{
  "n_layer": 9,
  "norm": "layernorm",
  "rope_base": 10000.0,
  "qk_norm": false,
  "optimizer": "adamw",
  "final_lr_fraction": 0.0,
  "seq_len": 1024,
  "steps": 7009
}
MLP neurons of a small language model. Each row is named by its layer, matrix (gate and up: input weights) and neuron, and shows model dimensions 437-532. Each number is 500 + 50 x the weight over its row's rms, rounded and kept within 0 to 999. Numbers have three digits each. A neuron's up and down rows have the sign that makes its largest values positive.
A block is one neuron, or neurons of one layer that tend to fire together. After each block is what it responds to, as a language model described it from the Wikipedia text at the highest values.

L6.gate2156:552472442515493540485582395452460458600472535479448527533497434450491466457510525521486551468498555477506558523509499477518435513480502500532507512537540458504418488455543527514459544479482611555486534572606440477546534508492556473478472500530550522473594479482431490479422460506432449482
L6.up2156:421467548450562522487552505508544507416510494537478515433559447475485533451574489422537509496481473511447540596564561540656538472483528519548586544414546587438516533462485515461446449472523515511443472546544583440358386462478571590474492509522539567541541492550492467547465414517462491506
L6.gate2183:341442552500483452467527483585493541563569514472449511408517519498577418422518486491530530456483564503575478519521461389488429499589498485484406407474554500477442423484503535431474576476632477457497525425514537440507507489546440447444490446489423494459557485511534599537476550484447530535
L6.up2183:536474510521537471439399454550455569551484432418479544493522485436488481539469502443497494494462534483506401475436587531533574510540489497477512517601530495482529499476465432534513455567595445539506547414595467434564575604500490505479423415582520490503501533411367586543567446471523390587
L6.gate2333:549452568507495425463471462443529506490471492388464524522468591567483499472416552531511450428550488513505412535512498534467443539559537479478560462544476478529418474531506430490510507487507459485446551484513545481494477478482575520505536510442465445488550479404509475502524640501434507453
L6.up2333:446510457524455500495535558511483492506535395511534491433487519503536399545460511528480582490490520507615593434538458511548561570599511465592473517543429521592452433402515545525489598500479449495494517537565578466553456524436479558454501524556491477516474485470453383481450526515545456517
L6.gate3292:493473478484488502445559518564508450466417500520520548520510504532579518469504454490465450446457458484445493517554542467495521388608530460551476517552534499487506451490490487550460596469514536458521552455559517491543509407484496503531412473433574493436511573473449483547533532545457526615
L6.up3292:500467419542577416499378484450575580490447571480473484431482579447410452540463500435576570558477555515612542465443608440505478496567515529544580495440481441473506554516457523503549443528539529528434550395532507437493444550456469580506574592523485495488575487443495459465502480528472456491
Responds to: The word "to" (also would, help) following a verb of deciding, urging or intending in narratives, before the next action: decides to, encouraged her to, went on to.

L5.gate2664:542555551499479461496503527441485577513456409546590536528584559516503525502547484516464507489494421488476421556508486541468491539469531571609448485526544507517497457605482391567445541447547538492481558483448497460525484420483521520488510502513581598466443496480481458589473401419513504601
L5.up2664:382468494531480551507429503466475473527461550432482483447482480529503457493534543519540561515568542464427491524446482467488353405507509565453451481596556529464464397653559559517531607456539602561492442512558570521449460495483581497440458517423596436445506506512486561483483472510484477521
Responds to: Tokens just before an upcoming main verb: infinitive to after verbs like allow, continue, require, plus modals, 'll, often, also, not.

L3.gate301:458595510548500561456541491508499456416514524528563515478511512524492520492443509485503464523472518453436527368505478456459558510479469515421510467597575546495525417597479581590638482452506534520495410458513515517537437604599595489578488536482421489532423506389400516543481488543529530472
L3.up301:577492504482596499457554480541528518508547525524563495404580454506456506513498487470429467511445531572508438498549599566474462450545505497472498466556508499516532498493433548449462477577519495523570396473616579580484605515388537495519512499569572463525548501491521496438433488434462463462
L3.gate398:543479487468564562550538513541509571495478496575467523531512530444502476448470506559541576520519529527455458540515620468550526484460459485591552506539487534484539485461477518429605534471464457530552469434410444538549375571475542490539474587493502613440462482440558470453365518543469474465
L3.up398:573482474431518409461484469511498465559445520444467513467497544455485541414501477562449446487524440591519401496457590499545500547505488476506551493483537464606505511515436551484582472613545526435540501433520390493462485493463455527557495571508463486471495493439586483522529443440417592527
L3.gate693:556470437482530502561428527471532442512496520513507516524528471369477468495482528518405517463507466464502508514517565627488603526514609488461591503533435493569517507447450451562570508574458453535477542417524564605485504531494507572534498441494557477481492495582520394564515501493541452478
L3.up693:440453505482517496465539474576418511419491461489413505524547490435497548471541488562468557494466542458462507465507472525461571514533462573612509562520593537513474486470586504616404559428514430468589503496540482585518449488543425506518572561488526552416474514548643464490466440519469580493
L3.gate970:529497453515470473517513536518448531515451502543568524528517555459451537512498563460559499534504432484535489477542555441463484576486487499382567460556546423491562468445515470482481442408527497528476483558529547509507492462543563504430436509591435576449442502438560412481595564419536568546
L3.up970:546431481512554438450439511582473443474486563510460500405498589433508522482552496467542467495587479470493492550648595550452509542506560480455587353462511478525555593431394514481475404567542519489523453521606437595509486522464534565479494578433564532527467440408485493521444453478526516519
Responds to: Mostly "in" after a place-type noun opening an article (Village in, Township in), plus "born", "based in", "city of", and scattered name pieces.

L5.gate3282:539502532546482497577528531518560493527424516478444535556467611532541452576410547588463497520484589380506513570561471533531401553482518465559442519497468461483546459451501574483516530587471516512518561426460554504580491454559492546389498510520493516518479534570482564509470500488470480506
L5.up3282:481378431457582543463572559453436443582482485488489502468523590514420443617426509461492497509505537371500481532550402457492396477508564546566529421450464463522504470476462548402529527504614503540521491471464574521484460517544574539474547554459340437517420465447559465453383414470538508421
Responds to: Word pieces in sentences about a song, album or film's commercial success, such as re-aching, pe-aking, Peak position, highest-grossing, plus weaker hits on sentence-initial In before a year.

L6.gate928:446505497562509476536443489458452482468481470530413531511460495387517479485404518631438533449507504422499447525543547483506555599448553521458516526566469505532473471479496534448489502531549499514352555549414441559454600479454514401498447486490542484475505424445362523538477412548553547437
L6.up928:470413518524465400533558485486553482478570501493496507462600462502481417545409519527426524503553481645580506489492519420619485480440430466555447513488523433551509509547615465560578537478522521549544534544505504551473528494468487492529444560593520484423536467509449526426500509412524441528
L6.gate2287:428538626551503472430528506566513477469431506383507500526408445582461451474536511469495440576510486448572429522458570509547584536437462438566539443476556419536484415532582547446450489511534480398509468458523500515415547528486477408475476580403554542422523502594487498449488529603531575493
L6.up2287:566465378495564516540489561502546437497554488544553528555496469541428496498358484481525455432471499655579496399490503451620480503517569477562444443491500578505410454535489596490440545467470444508585500525496493581438505444424512523530511486485427585393537547512510478506542469469559450524
L6.gate2526:566580496471525532477546532470457485602441520499491521476505501428525500493477489548433574541491457537427520584492515624581514495538505516472566436469542463528425421494535498489467590513527443476448483437477550475541534460464459468497485480458542485370470441494505528487568469515461411615
L6.up2526:421473559598384529489415511434510530507429552463491520529458533612502469540570540468507454512499466539578593553510548481544415498491434453546513545418494469481547530526442532548606576485502533494482536531486504513519492517503587533510443536485482414468564473487472501433517410497497407491
L6.gate3063:517499582488509546498524470446492511474526487414530500406440488537542449524453556533396497524522529522501437457502557639434594496541560465506486456447475475510507436499566522437464464486495446538552484482461591476436527429531377548468444494538534583478380546527375614460430469532514507501
L6.up3063:402510547477573446594428549485467531563518538458397516444471445488563509536535473502532495505481461498570444557472461487538569478421547437534556585567498502476491508560523533539469602526510597536487521559520468444513483474471524493498522535506478441416435506471551451410595540420542547535
Responds to: Short interior word pieces in the middle of multi-token words, such as Ren-ew-able, conj-un-ctiva, Trib-un-al, atm-osp-here, sometimes inside proper names.

L6.gate64:483496441523421513479477449448558498528593499454533527444457449558476573433514374455515528543568483623466528561509491499479458541587511429473515504496457517510534496470478442491562498620486537517409493434468560518573459467513564497588515450550592463527470418501420496516511462544550436479
L6.up64:524509501410522576495509501529473495536481564522511481399534514424427540524511479416505453578517388424462404493437523541456438417524498510477661415444467457553490491626487478467441510476477460408552533573398467441495561541502517513517540514465403421534506543390537495545383522437504429510
L6.gate1810:422581567450500602487466531432544540476425437493509502441552502499442554488490556446497563495469457540475477459479495468466429543489485517480497498444492481607454405425484590529549503502516539483462520452423531504428498489507532415529495486543426478513528509499564615554446445500508477543
L6.up1810:547552491471475598570548514370480444482400477502548517527516622419430531511494561514495504568471487516509403481482517451480483473498436505514552527450407556460441310472536509465561458597450621462450455465488512438375477531556465399509504469454530468514428451454536555554392543582558527527
L6.gate3027:505504509416454469531483505429489559551461506509487546505483555492388593480444459427509515446561613497503534575539521506475440573523448467546451466447550413502467440451553539469540475593513557568467501492376573435554524513506555544555503509521449551564502488480532517512434539447521420421
L6.up3027:535484573499519471534568545447520524564451537474464476511532619528519446538467504463526469536465658429528483511521567517578449483564435401536488546428512499480534388436502519444490477593438433521423484432469421394571522470519547498533549482480454474511467470462543529455459588493526462455
L6.gate3369:551605469612453565557451494417509447457457498435463517548459504601558494539554446483522449558591562487509455496567517535574505483469572428503587576491478455515543480475493485491451542582410474490510548509573553527430477499568524448519505436478543603515479481521497482536473484445543537451
L6.up3369:541604559523548527477510569420561518396439505520501500477544490457488568465469487456542523443482639480525543503535429465490387509416493443506429504515444506494444441591473487605543450457595596482547509448468470422544539542507501498523506502528454464512442503485457512437433448492564510496
Responds to: Prepositions, commas, and "and" that come right before a place name, such as in the United Kingdom, Germany and Switzerland, in western Georgia.

L3.gate1206:544504532495510532537531507499537431538577510489571514464506548447477621489453475525470513477594565469463457454446471490435414568494537465487485506520476486518506455483535504604556418473502467471475489352502461551508479514429534365501416507412599459388465418547523509497466495513497522501
L3.up1206:414427546532463443537459531452533562414449560534574487454403487546512518511537555563474453529402526479450515482513511461484595469412371508423512469447417450498437436465523469442474529589602446497505432557603536497502496475492579481453508454412514537495526512517521400568421555456461449411
L3.gate1391:536508483496498577554581569490501426545554602499566514388459546505470537448570478489507487484528538440486426519481563390475528611592603507492534457415597438455537494465410592475508524467501616463485566520382568514388507464461540397416412438483534358464456484446451467469515474565520532593
L3.up1391:497545478456511418578483403480425613517527508489486495584501485396408565549558409464501492611575635538537461527568440490537624441517513508489530548435498572416465468440431577544542487472530467557530496555565507425500389465502542498469525492510503362577510518449489647447394440494484578474
L3.gate2857:525537394560489539515516482453411467483575522550500531540531509488532569570624545525477505506524445423497447474465589514433504486437526542446576572497481506440530524421468437515475542586463581457565548432385556540425433457520471412524376392460582438572411569538521571483536489475572536546
L3.up2857:491583519558482566494506551439545522489487606491522479458574412476465445548459499498461599508417482416439529377494601500397474473495595438501548480549540456481514445570546451550476547488541492456580579546442476466404444523423466508531498499474551427429513535441518477541605519514490532563
L3.gate3030:503540539518534510380422546531480372477467634495515511551508577607534582560593603499426487526535549528491513503536500461382486525431570478507497450433523523573468459525538535573490552559479559461516499504410572459422483549549516430535502546553461492493511550534470507536470479502508516641
L3.up3030:477523550522421584467428579580444473498395443476493498504543488436509569493547492523461519485547549447501548434478503545446514465464511465511452460467444560380515526588595502481432510605478544512547491463514470508547435486498494424598541462457548475545513316507459540568484429438564536501
Responds to: Short word-internal pieces in the middle of a longer word split into several tokens, such as ru in recruited, un in conjunction, ens in extensive.

L5.gate2717:480496466563587503522462509527576536468528473520402513576491498505464469513516521534438475594500514526413431430463442541505426493417522550444520538489474478637466476553493484541422531512486441458440471471479484447495527458508484492481514563494575521415459465466429587403464584478492453463
L5.up2717:559491544488499577471507492526503483493564446443538523472536477533481556516495416533519545520550541586448475553526498583561537592534537464523561443521498546543550413463540630524487532448514533484427435519457504466484587454553454569461611483558496488569550495466452511530602519529466541440
Responds to: Short subword pieces inside an unfinished long or foreign word, whose ending is predictable, e.g. Supé-rie-ure, Di-ag-ram, dissatis-f-action, Inst-ag-ram.